Part of a small language model's weights.
Size: width 320, 10 heads of 32 (5 for keys and values), MLP 640 GeGLU, vocabulary 16384, 21.9M parameters.
Architecture: RMSNorm before and after each block, rotary positions, no biases in attention or MLP, tied embeddings, capped logits.
MLP neurons of a small language model. Each row is named by its layer, matrix (gate and up: input weights; down: output weights) and neuron, and shows model dimensions 16-271. Each number is 500 + 25 x the weight over its row's rms, rounded and kept within 0 to 999. Numbers have three digits each. A neuron's up and down rows have the sign that makes its largest values positive.
After each neuron's rows, "fires in" lists the words (lower case) most often at its 100 highest values on Wikipedia text that the model never trained on. A number after a token or word is its count.

L6.gate184:498489541497481521495495503492520465485509500476516523502471542460473496496492511529510492492503489521524488515529466470497499506524512477516485511575539505475518530514460500488528558505495538500491519483449499464497522532449513526512506474464513505516502481510442494500476467483502460522482496506511482493480504486524523447491441554490491495524526468503565470484527497486522465417533451525535485516459565547509513534514486456521487497507499487500514546539517453479478493510581564543517508518490487479520506520492497519474513486535477500496497492509497514494485502495505498499495524507479511470473505508518487497493467511476513497463504533511522522505482475541502492523484527512490495509476489466476500508508513520519485503495489502497531465477530471503497476477530473
L6.up184:506505478512505486505507488533476452433511511496501492504518560483480459479456531500515502523536480480476563499518514488479481480497510526535493486450485502507476538528534508453485479523487481509515497552521502495488498547504492497504497507533471469523530501504465527512521505545483526489522485473482490504522571519499525510520529535513513498497504529499527487478487501499508506509483481526493501489443500523467483449524500494481490511521521524496466505528502465508501509509479508506506440508488484476486476516497509480478499508451487536480475520506507485545513505521538518514444445469523530513487493486481500460484450485507498504539530520536497514535523481552475496482497506537488525486474554507412517540514488481501514525511497513500470504551502489470478503521502492
L6.down184:530494534462485506483467474509523503495507495524497528473493492499513498502485473495495455558467497510491510544477472519535504508522491460468513513501504510474473535494527492488521524449504495482501528494472556481482507544495491488495528481488498540526494512509489502471521516522503493497516552519463495496493495484491479502497411457534491484505524462506518520512477499469454490455515499520557502530544518516506549485490504442544479513506504509479485494517501494517519522468511514493457507455473492503483478498482506543499466505472507533524496467516485511473493513590502471565513483504464515478499506479570521467451511513501520510494525503496512482505504490490503507539501462494532480521501465523490503486503508527489471480506545543521474466481550480535494510498526465
fires in: "as" 55, "that" 10

L2.gate161:476509458488504515501509510512505519544492485495561541477555503494536481451492476515480491504531504482520516486512493500480443481512530486473531485501488517535480502523510472496515493519519448510511533508474524524466499482440515515471514541525459481482461496474472519503528512543514471491492522485494465509551501459520519506499496465528452516494540519501510476477506491480507440495512471514482528504515505489516527510525496541517544505465444492585538506517511519520547478493497495525512492519492496517496516481485473488540464474506490516514524519465497475482511494524458515485509479561502484478496537469456535500436496478494522525526512499549508504517519508490507498522509509496497488525494503508514501502496522479463445514473491480529523512483513532479501499541496412
L2.up161:497482484476505485524488560531476512513521475534534502489480513512481530512486504470518514494532504516485494496483489500524471501507476498464523525520489516518485518489534508483483498502517461511539514481530487499451508501510525511494472454493516467486451551468474491518549503502502485514437469509519507523544518484557487517468502467472533540465492543471480515509513489503512480485532532548454477523486514513543516481451527514517562506509460533517515496503561460540505467537486494487497478509514537541468522457505487468551495491490501484516507482477499544481488485484500507504544468526456491490507501517482541492440483482504537581516508522522465548505513511509539464537524498504522529481495527528495491504490548456488433517502516473497495520484456532499493538511495453
L2.down161:507510515525529494499511534485492451477501536490458470554464494525464540520507511453538489512449471545453491498502512508532495531532455512505472496511476430497505482482502556478504512490504547499476525490497494487504488498535480480558485505472529524508526514529494493494489497459462535513453494508533501493467511481502513519510510484500536476507472485502466514500455510504476540484466538480490516490486506477477499501460488465502485530527548530464491498462508507504443495532497498485478518542522488495508474484532495486518551497497482475484477497509484515507499528466518481498505512468473496501497471524535496450518468514517490484502524473503494470520494485525509478463511437466515536474515483501494487496485490469516523484509517521485511500502477527531532521512532556
fires in: "at" 64, "from" 32

L15.gate155:490520495511505454513478480498510531510472463493501553485535529486486519473528513466539481482534500522515538486569498511524511508500506478522536499511500508525485454528513473559501518508516527507474513482499491501461489443530466476456498488485468538513532470493463506514500464505501505489478480520496514510467525499463508502502490478503484505504508456492455457510514488519545488483495514468504526508460516518539497522514577472491518422488480487474508495529503495528500496488503450522516497485523546509506553503483512454512526507509483510503485458480476519486502493478496501451517537464465494481489446473507488489500441466517553490531498524463503520499522439460545471498485494495511505487499501496514453505522455485480481527509522541482512507563539486495497489473502501
L15.up155:478516469498527474496494514510475487482519475528526496515527488469485495482549515494521485477486468503492507503535508487456529479494515472485520479513483514525459508511495460515467488520487472521460547479495531496499446486492479507488504498485505510548516492510454521537460532486502505509508480519518490514481531476452539481539469468485475494496522494462490499555487478503547485468461484473517492488478535525517503533527543480503529504464481479455486463508502462493489511485498500453516491489481562495533472525455505428487517510509477473504487477454475497470514486521464498484526504511477479511479505417483522497455489478513529480519468496464505504516506474518523495484465517505491494438529517521521522524503504554469509480475516516524520551499517492474508478486454486
L15.down155:518523510503502451505453506500511523468482497512513538488501479490525526462534516485555483537495525503499501489525519491536523521488492490527522510510499518470444479501504487530496519490500494474452493494510495468499512429488489488450495489498508507498522472456442519493464457492501491496498509533486500509442507486489536503504457508501488479526520472499429490501496475528514499494475546480498541481477529557525485498508520500475533471493510474478499490505519507506516500478476453481532504526532539490469500486485533466488520511508483531554469465498460523484524478539507540464512541440480499478494472488541564492505477491516501521522505532472484516487511452470512462475504481514530477510501523475533464500499481457449505514497536545462500486522535496521489509526450477
fires in: "an" 77

L14.gate582:538511517507490462494470523551530481489497522481522500495463497470445523468499516471533488488518494556538478471513522495531468526499484480507498522472490513562503483486505505524461492495555461515500474452510527506497484496489490502438517493499460554482484507465484503499475527507485562461498502498498504481492491478505495489475509513517497522466525492501486487502491470442497497500486494458554492465474522540572464507495504510497510470472475499526477465525499527535486473513518503546527508480474525487505525522496486505515525477468495499468537477481521517452517499541500520488483535498502517475486491468533529477461500521481506472530455503473497535488507467507541489572494529494477521501499530533524471515524470526533515465510518512499463521527547557516504469504506491
L14.up582:491498449533506528493511504529498473495531473478486512486508519471443503466505525488486469501495432498546517529511505473530534501504495471508493502470471497464481499544491484544504500474508505495481507489492519500529519495511466535519521501526510475486518503522456510471515491454543513506555479526530474501461489462484499503499448497506489491466493492495484530496542469515545490495501491481493509501517506492498515484503540517519454506486487514541476456478480497515482527518542542490518489485525492512503461485457476482502530502559491506482467468522515532480489495482516542490477512497465517539501497508521491488516549412457562470519520501495441534459505506504531529518488455479516507462521491489524475498476488510492485475486524444477500545523513474464483476452507537
L14.down582:524522515500532489522493496513447515500457499509509505509510494502525447490502472474527484504512499506528480464480510464504493517458480499552543522538527510507497465491471492490496554496517521483498518491516491504460525470495496516467490498510482496534542459489444508548474471468493531504446484519475502513450553529514495513540513500498509497483508455493462442495497518495497475528486490481505502523480494532491471485518499486517558458498495486474497521518539464496494484432485509478460520504508458524522526471499526489527473495491520533527489465483499471499513504498492502532566518483487497491513481477519516512526503475515516501530493491476475509513468463462541428500494493492527468509500521461536512461504470486466481517518514549523443486475473504483501498503435488
fires in: "an" 88

L11.gate442:548498479504547552513487487509477506515484503495511532524507510526501528458508530524479506484521448522509481476503522493492552501476490528491541518491493499486510525488440479495512493501517498496524485495499489508512504484468530531503525528471473514535454485523479541515493517505474511508497511511452489449483510492477486547494476496469477479464525460485495481569490523474466514464465527494520475454493502511538484484458523503485520481523524487487526464502501487506504531476531470516458510489488504478489487529487477514476500457499516518493494491457454554491549510501516465501504446447477492509495508541465542488485499511515484456540496460512486471513502459470454522532518460481499486427505460490508480480501523499479476503531543488463472469469497530535530496515486540
L11.up442:434437489521518510496502527428518504475496494475487485476542506514480480523475466470534509516529538502503524483504466522481520456493527511498538494468516519486517472509521510536420486480499505511467533519514483530506550512534521480500516519496501506500489521458486475522493460467478480501483495456494532497490481485489460522519483486519503538507502501494497515492519504525533545474513476502497488460523519463481529530523503488476491511514458465503506454465478516514507510487454505449508507466515505476516456490501447523471529517516493481505559519488473513513521442472513479457499525518530518528512491505481483511517527468483508509524512476483515502542491487448507507497484478464538526500475510491525497487504499529491519506519552527484471513519492485529499498474523505
L11.down442:516484480525483484525528505510515488488573512493504496530543475519489499498484483465485520523506506514508476500474502517494519516558501432533539455513502509474545507466466524479448556486549509517521519507493523485490505519525486486505498511521490414514532504481489509445500540487501509502520518514537519490496495511484488503446526447491496483502513503547495499520507479480531460486495490504503542535505465482508464480439542473511525501528462523498521486458493487513531512521514494506491479513519515481507452538460490524519451501514502536527491494503469483495487485510520498506521465522499510470530509533467481484501490463506503527536472472486494509505474500443489533509494484511485512490474458545471487472520513501499504505569496527477457492476505488532494501451545472
fires in: "first" 43, "second" 11, "last" 6, "cze" 4, "fourth" 4

L11.gate98:487496521486493487488466536486488506471533448519548525480485498498485539524505506487534501535455481497512471500473497493475499506495486495515498535506469519504534516464497498499479480494456475530480550500536482517486504483495481483512534493496513471455490463519488520501497537498500504486505502503490508475473557452473504480513510483483502497511526451492524480476490497502498459479499453452519508465491491504454480490494485487496511504501511516487498527486456478477537506494485480472508488516535489484479482454472485467480524484512476534479502503453424471477490545494464467493484490545497500503498499502487510523498462512500491495475521482511476473458456528533482446508491490482527476508513451508456474498458512500498469511469516540523512555461526498515578479570488498
L11.up98:512526467513511500542508489476530528525507532471518515480507517466475523468451500485490509545453509487493499533516552498504515496514508485478476465557547486500481537484507476521475476517480522494498515467475492479500454478511481531446436515521519503544443514487518481513487551491519476509490454449466479502504454490492529527481526500502481510504508495515533525483471527496513508455480508520484453493457457510481488526467511497506475512539485523524518540538515512519500520492485508507464481506516517493451481476483479503511516550481465520538533519525524513542470496468513490534507484491509493492487513503504476511479494468482519539476469544492515498490532493505502489480459464519458551513496482486498485521475491472480504551488531472481553505478539521483464512467530472
L11.down98:546493495496520503529495515463450485446512510470520547538465479476498481510488498485515472531469533486523546509501483471488492565493505518505496477488504483498493511495473523458505493516503488527474519488484498485493515454461513515524459511494541488479510488464505522517497471468477461471483511489462496518448524516497492532522477500510487472502476512511459519488492533498504510499448571454463508513489479518439469487465534512490468531517491545475533488528564460484497514540539508484492505518503504513513437493489504440487521526506499580495483486506488518494489487491493489511562515509454526516463512494505499488518497477496499509504494512537498459524462489510473507500485461525468506521502517483512490531498464455492517519474525497493474537543495555544512538492520483
fires in: "of" 40, "to" 22, "in" 15, "from" 10

L9.gate102:451449490496488506519542511493469512517521460502499515473517513498503502467473528525492513555481468523568472494517505525511564541475503528508505507483502487528495542514459514514503514546514476515479514510453508505446498500527529451466514566470495439481476486524486528483521529509508501522475489460500504482475508513531521521481515487479489524523518495507499488524485534465514505468494521479535502491465493504517506503458514496451542467498536484473507513513505492520500518510497479511476479505457484501493488530518506527480539512511509518466497483491548485510497517504490503508515510493490520502500508517491569500504459548465510495482515470508539403484476489489506493520497487459499488495503465479533510531519475542507470519498483490467484473490488546541511488496521565
L9.up102:501474537504502514484530508467516491484535431524503509532515481502473519468495513509506516507526501465508482505507494514475545471511490503533479527464451526517468545544496536519496482528523529507478486526537492481480483525514496499467508517484489442534507526521444549541493519471470485492507514495522558519506517544518509523452468494473529481479477494484476488486478498500476528503491447493499537499523478509481515486481481497481533517478469484485522482501506515517492509474460496493518489462494512540521548514488490500472476520463536499502541480489491503524499518473542516484478501491493569443538457523548512500525486494498511505552505503491509488452510508480539487511489474476499533478505491481497517466491489516462461537482503502462461499472477496571496531493502533
L9.down102:502517528483515470511451494502509516517526504497535517472485484497485521524482481431477524459504404521477504489476478501461504494541496478507476510482517520475457497463513497528479468459488550512495473494506478512536467555509488523504476509499488467481476472514486512503488474464547475467528522541511511512477502492465525487535493467428523438478449490490487500475525467499535487539491489493471535527483499477494496530493564482504471532483473559503469495497475511512514468518467499456491492475535527540525496499493457510512521504524524505510492490498452520498467501472520496502553502488468515547514468498505441566492516530540535488502497507502507507494495505453486513486508504486518502502511482471516483480496514504506521497478488501480486503444491470454525477503495500
fires in: "first" 32, "1st" 7, "only" 6, "national" 6, "international" 5, "second" 5

L13.gate343:493466466534481446500500537472492458482496494481509506494532504535492521458462502488480470518460491479515489493437489563497472552502493496508534472498507490507523522507534513492506527541488484467505531468491506498465510502502532530497494491510547491439498472493462461479513502517506532510496531488456515509529545496466497483502523450502514509547464533496441489485494485520502490509499459496482554519501505507470480535488525521485508492456511541514538479502499506499499496477497482505498485517495499465484470511541541491507502462496510484495532484504514501504510483441468491472528468556518471533499509449472530479478539544511473485543506448519467505520489480478512425463486507498506515483480463476460521529534497487457478509491492509522527495514470501542488489517505468
L13.up343:541511495472499492521491479473453502472468454501497484491473530499478464502441484500473493503469507519495515476471504492531507525515489476508476534523473522510493535474511537462463502506491508542490467541500512520509502483483506497520505510455557456485474504486485494473482535465527494531498488493490498504527527494471510494499469472438463515451521488523503492488456487502528495517517500516476496543506493487499517481510463487540518513476516529523491477536490499500468512539490511505475494500532468508475482522475525457526473500474564526518503466513526506472551489458497511554498558552489503512483465497511493530523510466481516503529488516451524449507515467519494491469525470470473493514474501550481519504437498524504521483510542498496461491476512529495528560527532508
L13.down343:481489509497475480510522493523494448574507494508449510520485509534504536513489504477529491503470459523475537482477483471485461535519478504461517520506489494489527473495490535505488477528465489505470488503547548501510462495494494505509456481473518482505505479465494483540496508484513527496505539451515505502531483521480484498539492471501489501515496540547470517514506487511495537483461509493491517509489468459517571484487479501487530496527523531525507494490461531504500481490528469512461474494503452546494504490542538475499508530544483540508482494495490525505497473533519512499463530528515482506502551485514525486476477501505533515486529538507515492510461458468502510469483541481501530547437511485512509435484511503520517522463515486472532554498503533533520543514505501
fires in: "at" 45, "all" 11, "for" 6